{"hidden_size": 160, "num_attention_heads": 2, "head_dim": 64, "intermediate_size": 448, "hidden_act": "swiglu", "norm_place": "pre", "tie_word_embeddings": false, "init": "normal", "init_std_qkv": 0.0492, "init_std_o": 0.055, "lr_head": 0.00283, "warmup_steps": 419, "batch_tokens": [8192, 16384, 32768], "max_seq_len": 256, "dataset": "wikipedia_en"}
MLP neurons of a small language model. Each row is named by its layer, matrix (gate and up: input weights) and neuron, and shows model dimensions 0-159. Each number is 500 + 40 x the weight over its row's rms, rounded and kept within 0 to 999. Numbers have three digits each. A neuron's up and down rows have the sign that makes its largest values positive.
A block is one neuron, or neurons of one layer that tend to fire together. Before each block is what it responds to, as a language model described it from the Wikipedia text at the highest values.

Responds to: Table header separators
L4.gate101:560489467502523549480448484549495518476503512490563489464548500513560540490489571466600532475511538536539526488485548467520494500519515567514503447481558532515504526451411452483471495516532524426449488513571445519498530589425491569454475460425490520490489449520491501455489448510533445566413516535561478495526515464570578522510510475485384497446514483470529503432466467529449529478519577457479476513514480553538545480468491532547433459563519473546492478559503438532433495540489499
L4.up101:500514574549506541450447544442522403529516562527453545458481471508544514518534462515485458551419511475544518460493569557492508415558507494539507480508466540471456508486509441551553577422470521509519419502477461453483448479501510508463535504467446526499545487510541548476562558448485462516548541552482501541518516499573448448416444571475500406455471556488451520531479520505517497564479516476553477539486503486596527481470481496575502502541528493478491451562524541509524522451530544
L4.gate150:522509532530476443483477499497550477497494505604535501537524492459514529484543498410589475544489528534472496459561539456497498464503471604490469447483562472519556483517489406506471541507525501479507510557509485514566517516513481441515491406466526456442491504534451540467517532496545454501483491434480474491506556462504499484509585528467509456523512544470484505530453472544499426427485533421547476486472503455521475396423479547542420474507490506579456529575506420499468445501423534
L4.up150:540496473550542517482466550491571481447553534508533472492487561461544470447492497502485460513529498557457501536491441557515551495493454503461510476503530467433443568551514468459515489558522473425494446446501556413536506431475543496490468566491445519546468533538524473491518409525472470565407490480521490481482438499522428543419475403548478440487469459465500563401553492500476509462499476434520421492466501492561482499463476435583499471522476496521521523449481495539477538519496454
L4.gate159:554503483528492491553466541554509584493542461505521506517565571511542595517518468516538503427426452515446452441547517484553495502524504542498499465560576522569578560450479495480443515466482560543489461528530473549562523518465430547477535487449467496480474496495557451479522504545508412586498542484532470544516497484606505496560530458548461482466525532513495471487443523564493470514500468444489510479502517513521526459491424514549454469460492513547508481561489467508476479550564604
L4.up159:483480577604476460465429483448458467524493493412445545475528579442553539571503523538505478507392548467488540497454524508477516455527514531528529481455541494506502539465468511505472441538497549474504421491512524440534547466432503460405500423480454505494509542462530541473518526535476499539431492510524475509428557486505471581530528481489543561533511506518503547536519576415551485505471527456457445445501548475532489513457491569527498527533565488445490457488491531588511491519488502
L4.gate184:492500496472454548426457492470475470560527561533508532463538543496437574530492548503447516478542485461430471509510461493544470474573494491465538486558516559488434478443449550518497443540539526464491443487426504490524538526493527437469442472540554485497599562512500512480504597436477488504505482479517493507487523574483426503530465448425413507510594533514508465516475559510542543441489561473515587434559509503483469453461515488493462479542493495467538484549509502438566532477481560
L4.up184:551540468582543558540464520474557551445448514512469446435516491528489509510540522486595518453504539477540525523489562520523518443595447536490468513502511491471487549443507523475498503507485522456442426504474518514481440546518547517456519488484539615544496528402548565498444515486438491545417463530515520498558582564501514530532460473547567449557522480471457546499507518556502494457494438565545483519471495500558490508490538479536506464488460448463480562470524434534491561455473464

Responds to: Short word-piece continuations
L4.gate24:485549498530521451489453492473467558453539455520536462438448521536525471496472542409508444525522515486505468477543476489522427469436442490507534505446527435560517512561472522555444522513533428530508518449406501496475493454519558429457497532536474555535484428546481499539510451556488442429534521493619527494535556437479481535494445444548569523477431485493584495394482501499468536499556520523567478535547452494486464504542476440470513466504546488496513481469561531491502487512496521
L4.up24:504476534517503564449468474495545509502532415480478461547465528545515487473417512477467450459450518565479536520495514556461522465514515502560463528505521480544458517529470508524570542513455467415487512514510529512514492429535546474484382569497531521518470482522480499551538498512511505507482501542462480483452486552471459480513510467555491377447535499445467500559504521509493457461571500466475462540504498506456465536555527360526510462540547585406533466552462504569502578469460531
L4.gate95:487508469464511460526387570515531548445471478504496511466458393509475490539486529433513511503458504564483476426482523472579529494459492462500509514514538413481503463506607502475462461539515471487521510605557483516525488508498520489491514499530510486534484495525561510516472517535505511563555503454528587516500542449416485506433527503471539498434505488481532483460458539502484406485446538553511435548542487536489424501506525489442489533501568513502474528504551450488432613459425523
L4.up95:512461517480525491490429587519518505419471508513498474490492535475440537514473483476510513530430552508461542517497470437538518459414497517468488528462528434427496495478513499426512523546476501512491471577480517497540543480469513517554557516563532497523547477480516525505499477534440498453488517487447468401426470477418529510502553503451566511505518444503446513506482481431554483496440580453560434575532520563455517492458533457512494542450586517459502476458531454517482569416457592
L4.gate397:587514531472523484511486470567481495474447520406539516533450555495532521480471501448407448507486482515495505428473463556473482445502512498445551557514523403451418503562454530556487451574442480422457544459493505532453440503442559469485476448503510553508484413529441483512535451508535476563420458499521527511505543442396457510524516500500490445529521563461482522458526571478522478446488460454579460515505473451555480496497524518523466489503487466460507501484489457520509510485464543
L4.up397:484467479456503598511527472460575480473480459500516537464477470545499434504499416516477455529464541531525456411519495412509524478518571522573523442593486514505499514516488499457590509495453526518547550468441425509487504441544430507544531488460515516495519523474469445485545473517563529475540507503511527511455449512529470425470440540502516498486448524576460541416528463475526519519431455495487607507488454515439508472538494523521494517537464408574551529487523540489526564525471469
L4.gate426:610558493484502462559369476520482547486523459522503466487500462514552442472484460475528510496436460555509505483507504481492481524508531449442462609522500501554467490537475541493493492538485457441526537465473551432532500458438510507524490494443497505495488474483458530518527520550643489502494532414528516490414470444554427517468522481531499531503527515521471457425510448490506506431540487532497511495479449492530520495447449505485407546540553522498536413499488538494565505427452491
L4.up426:529421447513531497511464541484552472570545476493517491456522483497577460453503522537512516468461556542477504537469463453476525542491546555509505526516475488471517481406416478514493458459511500470471541547469508487471469476454539463551467502469465496487429434575535505474495459465542547501534485521491497534542453488466588544460531418494432481452469504544457533488561468416552527546472472503538491636495427464546499478520513515401525506512565536523498564462513596460502447514496515

Responds to: Year decade digit
L4.gate99:497512482522537484469475496584455496527539501433492533519519583498469464446541502497416510445466453535493568528540425539529537500441445442461527428552505437481476440555464553480462536511475479468581466456524552435523519552490519491522481488450489601479545491497528496506428461520578478490562513536515435466517537542534531462524447570510458581425552464497558509509418583532489497503472519513531533554506504496545569515495494510446493493545498536554486481499461437518520551500530513
L4.up99:523496439515510477506475546511494507535512582506429482452473513495557491439523471505479530489462498504515519566435601525523503531487524443513516462528568498364423493529465446500513481495518524533440496515555541487457501491471515534451509522519488500446513545483590451456495540545507474490574496520460533470460493504473492489494469562554547547504517579561506464515501497531533481528511487503524462534489542593539467487541370488519529468484484496475457490448407511552606490409547492
L4.gate112:523492450584483499510517498462543498461531494540532584500516514459451492467559474505547491571484472557526602519386538527475605462488443510455534496424567550560423513501564503525470497538523544531493462515532454548530524476445513473435490492481529545551535489535498476485472476462481425498486499524486489413422569487450507520486443477487506486415569469510487455500599487529486471448511486493520485505472466470509515466476533501468486471514409393500539509509508477542488468518469519
L4.up112:517514465535469502492475480525439437504458487543551513427451439466484488454457469503529477497497582462484540454485499464434522530502540498464547480523455551551535433546538409526500502521466562527442496550519558425485530489566490526471560550537496513528480500510522525505598564493445535509527452485377444479441535559443488447500505467462532505420539530488455481467480494494526515472521449453503429520538458465498602534499434560532536473515558515504433503529473504516456503518561524
L4.gate314:558530545496534525532472528480530534541505520512471556406483499401513488499477451462511503420458503570428522508444558483496471526550493449493470478566478502450496470564480592544446506539565507545491448513550517513511435437493476536433503504544463551492423459540449514494505476508577464469521510491547525473520556483498525451504538504562469548547530537488440467469507438558527591500500538473541507504466469512440496443503435523503471465518476559536528517614499407508538487467498500
L4.up314:502437583505479526484506539502567501466577514468483489507479500492568506489539501510498481485503552494407583518502507525499521565560460530442526434521437531482498491553462412543471371581531519543452433460519511490546464413505480471511494507504403532486438531544489534497475465514481552457584464540481472502578500499493484504470541442569432523478497508512434537553511469505501513564433498498507562497457500539505571499463478516529499451536474536469495520533528505535547478452577519
L4.gate367:485518455571515474500453473535518513498491568559573503464481461518525493464464542531420501548476525547554560485444537513528558491517467478488630539533528518473474419475474514498498527533571492511498520516519435540534554556472573538447434511513558476495493430463575439508534502530553509526436464479519545480528507493452571429541535496542482512589581457456497519516445518489486526508535517406513474553473496504529532468557522514467505573544475457464456449459476496426489471526512524
L4.up367:509555491490438483471472531487388566453497468619505497470470468457465473459575517509508477513540506484455460500478391577540528505535507495447558513462481490548519410526443481497470584496463514565499508535483536500447485526517495538466469467493514541503414553520489476489478436417451520484520591482502454424557466519543441431530482529521447501447524502503465433540452467446534527484469449528468476505480429543516479471519481485532509515523465435479506510489461517457505483525539581

Responds to: Person-role noun endings
L4.gate37:514460522479464487528475537548515489477452474436493484552546427534493569487488453586568559523466535528471500529472465515481512432471474475518543510481544531472466453528593525432474518525507488475434515589486558545562525534467482513453487594537438512560475494601483428499516483496466441577506469514536553534476518563516545592441544478469463467504468550503408498484465443502491511520484441471534457528512499457505483485432462458479523497559546475534487496503465475465503543466479584
L4.up37:480474514560440516512572533550439457492458457468523420498498533467543529496512527470504471494476473517541510513487583644440499481484502482455486479449437474500492480523509547476435535459474489560402472494420491497465490533502478539471532526612515447490488482489462468500512515515507498542458507439407485504442539482462435581515442464486461539415519540470412453457465523502520494524521489503516492530486527495410438518462508419490444484508519468529483443523455510505500471543510574
L4.gate62:458547495453477483553530534546553580548368492544507476462417520454496514459523452456496469510442523457495486565496491529550499477501532531466503549479549497444523455517482515511499508486506567503456461487446521445438586488493484488447491498490551479478562580462433498515585408493505449548574509511516439496435493547521522556511491456507525498451527503484530514498374452488501482535512541514477505535487448469455536438507507527486473534542457516509581475570495447411507508499486502
L4.up62:533451514523529467529586526512487491449535505528489490547562558491481498506524444457549470514549509511579493469474547569510517524528468504418469483452542515523543532540473509540487473446453466543441455541514477459517529521394448507464526455566490468575493519529529512517496526497388475560510486492517519500483461515474599455475449431641514488488522567558512499475525533510508523553481474423552468501485507487512394509468523522476469530545490493508511516525552480426469576475444496
L4.gate221:512485508486546564458478485465539531514514496535462541446493589503497542498503481519584434578422581487500484530536516477524532493617528516541420513439525525480502469531515470466502495501468520500505522601495529538540499431510468536485506451506531509519483533538514483538518529515440473508524518482543433401516571496470507495528489491521464483421399590536565475485545421544491457493483467482539473532467466518446505486480433526570526472538420411474485539512466526462498463483525555
L4.up221:407513483437519510433536470505447564548569445442450525522495452508453424495551485421508534496438522542492475518475458413432479492481592544466521516565459482505461530477512490524450531482437476479470452530445529395550586529504458485432508526510470521439516548487497501544506467512503497521558442480480461477534403487462467504490455494557500517484473466547508529588531469442542469508486490475476467516454473449485504421544493479446516442520519502526500458469466467424521503482478545
L4.gate258:479516504538510488493564516509508528474498462556504559453463456455515535494518496437517458526436424561526439501453524514489521484604565533485490492484527521574519519526488534582496539493482540517490489458475444485461532490466457578468484471499503513494541551407501439506410538434470490485518574492482548511523545573486439547465406463537505491452480518494529419525471517540509518524485538514473497519531466410532503484506517538444453564448461485555589489576538445444474515424462504
L4.up258:504469412514523528454557514482560496473582475541505494530520434419491443469557451542554498515455598522487486520539541504491423454507517510513510457455495491453502517533510494523474515510472505524528474445490546494488522465483500570369486477485463515526507510548428482517462457466506484534469526524473492430484497596439533454537527469534501574476512449468431543444495526499489440473472499439504411469495506552503500503532496460513534538558538564399459589540492512497478532436431512

Responds to: Person subject pronouns
L2.gate386:540503491559485448429512556488545457488512468433513443507507476514497464528519563488483438504520440535487497459501493460586512470450467447612521546488448462504476466465471511586506485472463508544474464467488455446540511511518537542351514413573486445458444504470454510495473491510515478519486484444565506527511518459534501529406461508535508466540594471458527507441508506497506450491519501477457520525457455506482410449536487505450458428518425527476482467475523425476474494525512465
L2.up386:491456423550480454465408510472553499432561483428492467414411480482429530460522495462433457499532517520484504469455535441548453459469492470517570476581490482509384454536501430554475418491445506475492540495490514484558465521471451476453539394521512482499545477483495513537461475473505491538551552390543526539509508489481506485471459487531514505494538480526516530475501497456524450517513460456517532519489514498483493522522477489431533489582456544523519489441548505464445540439443478

Responds to: Mid-number digit pieces
L5.gate43:491512509575475510532476525518527470514488524480447461425508484511486469467512415572522412488481505604566459491553550501598512469503492522538464475503561489461467523524571484560456534495569536577430513580535510547508471515473521500508504520564514551445451449506527501515447535533516454479511558494509505518514561519513503558555465585458484420476545499606458484488530426491492518472469505424513520533534456451502492571509559518533536500471557426491509516505458481493528436513477462
L5.up43:407524519586491528510531585459450466535431543525477493481491515505523465542452436439454478546434454561457556508508467480466542472496532414493522468493535547500509449493467476508506491480462546584518493477511454530482579532393464495449413490562513517521513487476471445515479566444516474481513543520453456498520553556512558529492435566471456536542502432491554474415518449495464526570476468553431547558517500496540474521492461524502516515496476469508571461495461503464500535524545480
L5.gate129:487548514527503546504442485510471509516584523577536570436535517571488495519442433502501420480483561523510575539494453397495522477535572457520526479459526485518412490489470492504468605472494497468511536501596472469446494531522486536518454511460565457464517510485455550468510495485529439484494478485519450467470554445498517507561430462495474505452489526559511490459477457457516500448531557526538528536577521486488548487533508589514492522598452432504510450574532517472471505526535452
L5.up129:467481568582434537471487485421518476516465559593457481515448524522521544499553486431414414519483550508530536499553528565510539462531524519559477503452490487475467529444462518538490531500462477560511459393484528457506551517513487528559529540522504474437450498427460559477561499504501433553430575467435451512463520511546454492523498550493377460522497502503486519449557476534505516515538497527536483472509514519501526486535496572466508537511541503501466464453410518475498539479494451
L5.gate232:512557556558422530516456443490507479533538476598498535529458487428548525479514508523508503514539507528568586534508438480483516488474517519519503520516531427449514488532459543448488506531488500421449559557511489413558555467505528492445474451525530487550512487518535471491548502446447405450490503515518462505433534541478498478494496563424460495517461507529527496538503486506506506576484547532525525483621473493552569503569476447513511471516519450563513543555601505529443451552502510
L5.up232:441573547526482437467481486521428500604542461449501546503511465505513484498483562525419456460503495450531442442518519549492462438466494472432527503473481509486433491489576479482515594425531492448468517437537498501472549453554479439493459517485529521574429515490470455500477466495497495521461551478415497505519480474457460492508499508537550494518490432538446454496564475473569513530580477535498473523538440502522574481517538497553468607546483495520461546474463522446554491495497434
L5.gate352:476510500423458487485536508499516537538452514436503509382494494525525523522499528454482429475475429566535529456557530548495477529481580478529422482470580505562482483518478537474471518586487509493451475443483449471448559501507437481523446465442509481478472563477464551529515525570507493484464580515465524540588554489510512575482475599543484518512490516540541525507398493474481489469550484534508507492493503458513535532511521604570538556495508443504555427510520503495534476521557516
L5.up352:441492518439409458511484496504410532509464581560504592486506481552436502571486517490548527509485510532474549512584505576580478455485559487531475497453498543487503538527507549506424541532534538521539494532493559490512440456525492434497517521485532461483483472510484526423532488500558456425506541538499502494465502414506477523496436485516487488494461558600480496520537482604510462502502501493493575522509526578498498549522578524548499557540502414476456489514492474548425477541528527

Responds to: Decimal fraction digits
L2.gate87:512487516475516470457470507549440473541588481472488496576503575526459464519515502453502500539501481524523576483548521522525488439444534541494522580474434453486521556487584530501476528559530521452505441535453497481568527427474539535566518451480495551432463508411463476506508461473473551480469526537554491476441475521520538468590516509494490499404506455429476514408548521526487470552597532505443486448498493540480505472534401494542510535498503467546484466531498416470495544508519503
L2.up87:490518464463483448449528526480501492491485485539456504484548456470452488467437508471477518533473575434489492509528520486460465494507514502509552484478512440523405508524438519435472459484533545458481380495457446563439494456528496566473559431520494490514584499478566496495527433478489429517466487512542502567500587533516480447535392485495491485486558558524489432501472463546492518528476519503519434543575501521459494485496557488569499456468500409472555522591463451488474557450515514

Responds to: Digits in statistics
L5.gate151:518501518498512508541503543480488517449518402497521501561447482424478468591480522475497430519498549503482513529479609521539486459482595436542435529480507480548450481502483467494492549510545466501475475515435521481512494485484512431498493522440487567462490492539514485448466455574551424578459533476487533520419450503521591433525518480464497486435531473512502523480477500486439476475541529453600549521493541531519502471481512458541459577531497473498516518622498473507505557506417461
L5.up151:512510526471482483515491520485502536553509590476528474536427480473457517532493537486535426531533471541531484500538501494482555481500485497514508488448526469475483563433481469497500432518525481465576461474530553429488515489556477439513576515430456512565553458482482421436492475577463523571434520520453416533419503472540487476504499506480531481496585459509472446545572503552537497425453504521476540523440471514496511436445495526460484535446476516596515565509532416447516480527561443
L5.gate269:536512474528510534500476596502500505556484489511547482546609537433533540548587443603560524519514550540593530540481529520557536500469536513544536494426520492468508540486516543492516473529483509485486482425386479501509483460477536504553508540570501489504524519479535523503598505550506410558451514504480479527476550548519524512477506517495486501538434500431463526510485497542523471527520473441460563521490477575447458429473498495548482594558506463514472460573464488500502555497481510
L5.up269:540503518513557486508435492536475502520483556562483516636468489519488515503513459504501517539561468576502576511574480531516522499503485495546423464515480512548489554551549451472463493496487469463468572522481573540531469490477526451512478459492475515556526418459522458405437495601555506465456572420501435499464577507496438464450539523474583474472410497479498504466495470540499498528563548482466500460492492500489489470528477444473515528520499464566460552490538498525526469556483438
L5.gate273:475506475520527482474483554463515493506435496530499555478464483411516475498450454493524500509469537574518450492526531501562507596465545569563493481484541474494544502526538521555460445484520489536458441537406486465481484503463473452439563511476469568528570523490531459481487483470513427592515502540473464493473575422546519554569493488521448468478509520467509544523417474567589421516423477428564539519504487538520534464449508482504516518513446529472483509524531498565465576552497508
L5.up273:458526479561487520418471509457504476507536502463544572559533539485581586473518521504482445498494540547496452475522514516500542499461488515501506405483510419466368512481552467530530502549589546463497488440488570472469519540473538473510487513498460596458568445482509480447540508471503458519467464473504490520501549481485500521514542496463496508494531524553535518490514470471531445418444477444473512496422534442534553458452523522471497553516395518450481534493506442519419554555468518
L5.gate348:457531511453519473529570522509455466501479403520519437569518532445522503513477510518457516555476475509500527480480522481495511491460583458560481516538489391516562488467446557458426467461582547515475481437440504470497488484510590524504591498484499488531565487489558484426519415600519393566546469501513473432526485544512504519504470500500535478472507525560492513467497482502487499576549526521513505509549499499533499480571502468512495465567475456566565518503478419480500496460461447
L5.up348:471500486495480526563404527507537405504529542576498494543455490507554531469507542538486462629548535491508497486442555512493486464481489486566459488500450538537457496484495520470493474519509522475494556495485598463508576531459553515506581547509501450522500463525480450448483381527574493518478469518482558548467495482520486454427519500506462535496544491528434463519537423502545492472567580486436504491518520513479486458542492535552492484545453479532511562558499483543574453508459425

Responds to: Numeric separators, data tables
L2.gate372:468486517504474542451525533545518491566516469461525466558453559413581461446510523417472514494505487476459557532480442449462545502519482463502564434438552491497431478457467547488510479594535500458422506538538477491569473510459511494516493508479521531518461484510608456483491467430483437521436492536571533531423497492480495577513504484451467489486501526485506533499504512606476513511439473514465499432465521443581538494493510484491490556471487561524462487384506488514489531506567529
L2.up372:507527557381443458510523522514462461549434506496540479490456467475550421555447477480485419537479468502482526450489487506434522553532482470531518447518449523536443515448492516439556564539484494521499514497535512495475475546468522484488522465520449505578568484457545473457538542480502507514453498479543514502479490389536471572506456515488475444517464505487455546471498466519549677512456573505485526505563494546553528432513524458540477533544462489511445546497445528501484518512513474

Responds to: Person role nouns
L2.gate0:468487548524466572454529462511481514515538482495479531547490505484535457409492507461543471533540482448521476489536491510542467554532515432507498497441534438486494489541510484451458523562546554480472629445559531448457529494457503584374521442506497570507486541444501496502472500502463501480456494525567470430516466522453522511505530446510535593539497470496523470468473462469453489510450459528486486473459471522481495518509495489526483517484426439436585464576601421455504506449510504
L2.up0:490429497494483603459491477457534521522507518517421497520499482533555425557543461497489471491542440494473458561477518517516460542559437521494469524496525504435521559494515509507536555527543538479449544404538498425512530484482493538430473502519462496539523607443498486524482483477450530511515527529511517500504484539496533516483517424492492529521464454473540555507507475450441529595526483556450541496496454504507500489468481522470557541473441437420590454567465436408535438424506477

Responds to: Head noun of descriptors
L5.gate139:455503573560524492474483566512500536531578530533584547460484476494516554532480494474475497566524497523507531529487545500440502489462442479490478395569565515487523457551551577525441551467466610494460531491495490492439552477477466537488524536524466530463502521499415481505475486440425520560498537465542516505558469590469497485506495548463513576510544534477550519523538520513384445435537453451534531537506466501468546478477455540475510491502444493524564487489514464470468529552439502
L5.up139:545501519540477505489549538506539472481541501492559492477486544498529489457516511569509588521497456498549479580481484510501440504506563527518575471483502448559398527501454554476537529449459520550452555513488576483457574490512512495486473462526513538502532605499470513479506495504510544606524534428484502453453452563398520539459536471518575509491418483547520430429412473463484504491476494479499552468540540445523496539519487521536454516504522459554545464529475445543558488547473535
L5.gate154:495486532536499486511468461571559486504564497525513466572486521525489438374583466554513472468469494489446542501479530539464455525451513504507456528554470455557444480500506539520463533503492495457551475444431484458499535530450543537552566451446564529479486501508499503550461462506467497529565491486472609445549474526512535455518480502539475451520472507482500426558440543459444481419517544407490528520468517516495491491529484507523492636538474488488565487533491436447468490509477451
L5.up154:435458481481520540439517506532582513492591538573496511536444435502469545470521563455467566464506493497556486486511461503426486498481467581568480437493478494565529491488516470538512510413479528560498453443477465462514480428483549527513510511556464428508479508476537570454462449498447579454481510556458488525465460505504494514508494458424546561499532497462565458500506522512496383518420560516472519477444496571504473443517488419474480573459470480500507520459497499499540488456482501
L5.gate183:521534515485498536536466533463556552461503434481581544538489559453517543509431456423483529494506468475479572559562606491422513550493614548509488485497592473466525486516494535567463496487492509528510515476447547459541496519458444480490516502498471531558481504530490525561509495492469524556523550427517455538495539549471552511494541441521551551476480466454515436423473544470447473508495496415528576517491487451479514550454449491452456550516448454507551477559529522497444493453514523
L5.up183:434482526482544529526542483502530555554519511538589514528431524492489586522450465411499501469525560483521517560486488505511462573503518561500489510491516540561481509498539517544473521468501479429449530510473573534514527522443475415510554518514424479501532564578479528571506503475401554476524553489518534496478480525423492554414556470504547515468535476483516548517474524467437495527480495478510478615434533531472407555472503539476522553433548507445519433512472497493507516501505476
L5.gate188:486502481552464514433444501613567547513549487516513498556498428537492609449472453493423578532539504530520486554525556515521466534451532451502492443517502461521411491496444509486561499548458563526509525509486570507504536444472552538520442499506460532522546562466448438484503424524429440540503465469533527471519476579458496483461579480535501489529499511524525550458479475476442487547497518516486537578515512496473553457510537431429521536470492450471521509578467487532480508468475515
L5.up188:462488590490491523491620550525587511412499508419529511533426532512550485512524498498523532523432475547522508466489607559514454571537426536505526477505521504491453490481561502494500491562535515543592422497507463573500456452487463544528460490522477510464550504504464469496555480510574501566530501459592542502467490527487539484485520458505440504478544503442542512489502584502438460456526561490510479564530530449520428487470469503538465498509472477536567542511536483505504483483508433

Responds to: Pronoun-shaped subject tokens
L5.gate15:563571567460571552506490443471491449514526482545533476440432466465533461530480495483489452443529455552524512443502495550521485475509434505540460504544558489510534473514565519541452518509507368430505500497501499439523464458446482445482481519556562559490431561502459464554481493527522468534521517536488561521449578496503490501521433518440509472455533483510542441432513495565516445480426451415520527547480529488512514476485481457474553468459445486482455515542526501460406508557511505
L5.up15:506535467452569530512482525522513449544544420405536506504441494495583470395466459426440462489474518532497525522488450559459515570542539498550532491497483467534553511462496514468477492498543527496524499521497440547472417496581494487535514514502543427582447504489429490507525454551568492481535490522536504564561434469496548552427532512514483506526545468509373534462500476503436460488508561501510522525491463503538502479486442577441502505538499504517517587517496498513524473519493565
L5.gate147:468568457519534465520412469495415486457531441468540448511472511484452467481423519472451448514537468585489470443510461512495452495624476529551484560532504520499487493540438512483481523495502506478513545464567548541534439438483569492481488511480554457570395428492483563567515527493512458565443507527511534488465530444462516494479528489528502477513475517565464495458490477475544509437496517476503500516537527521491560456516491423492430520533534519459520497590551535539432498423488494
L5.up147:508511456424476572486527463506451467451503378399444475510462548478522478403488514435446462464476527491465442461529445563502565422541574522496479533495498522484417527454545518464524429528542465520479513490519498535523453421482515494500483522506491478488481483490492462534496514534527486589466469536492558472437466465485592518493528520461508542467503480532478546537531489472471489469387518477554503489591497524521467443469525462458535470580559551484514492508544522513457510480465518
L5.gate274:456532523488536482509608434501481460502541527478498488455560607381515428531549500400484542448464494542495499460491515491562586488580467526488465523504525519562453524527475568548463501451562521502479495466491541551530413524505479449415502484434516481504507455559489478512541496521529442489513500479520522495451525499487493543561513481514525463481533558468558532525566437461508520510486458516528507465520492501429525412500488494452498467576480572427483518554509504505458476486540482
L5.up274:404517535538542519514551461446485521519541448528460521437522484545516501492449506485506477534514450532545587413495550474460571526519521514472491461505473552524517501508500473399486563532437527535472545522500446502509541495491444445500431480469532582474394512443487473520531488502460507483512437435554546521548524481556601482482458542483449495520530524503561533441493465493510476539514498415475540518462532526474483472472532397530524488489457548450549501496536496434440425499473471
L5.gate406:468532507415483502509464479545466487508500472500496498462538487513476499508528511427460473477506422485505533443498475519532523529531518411506454471568551458440492486484428522463451486417529509414476600551521532514435486454510518546495495553555578494472483405552550504465503481580588439493544557457535444488472514470474565484407501517490525440601557464480511495561479497470456529503488467493526492563568539497554490434518481508467562483536456488528508511466507512512503502453438505
L5.up406:464460538599500558519474449547569542497560472452489495511416515488468471424445469411532516478486498518458465493474515442542497489497579494498454499479518465553529483547465442522522453511414485480482426514463484483546495507455527482502434488506539461531467541458438454481507444549471525511452466511510558512513485520441530454615496464526521501546522453464485528498544459497445486479578496447489442548471532486511537425502499528381466517474509585515484472476422514515514500446566504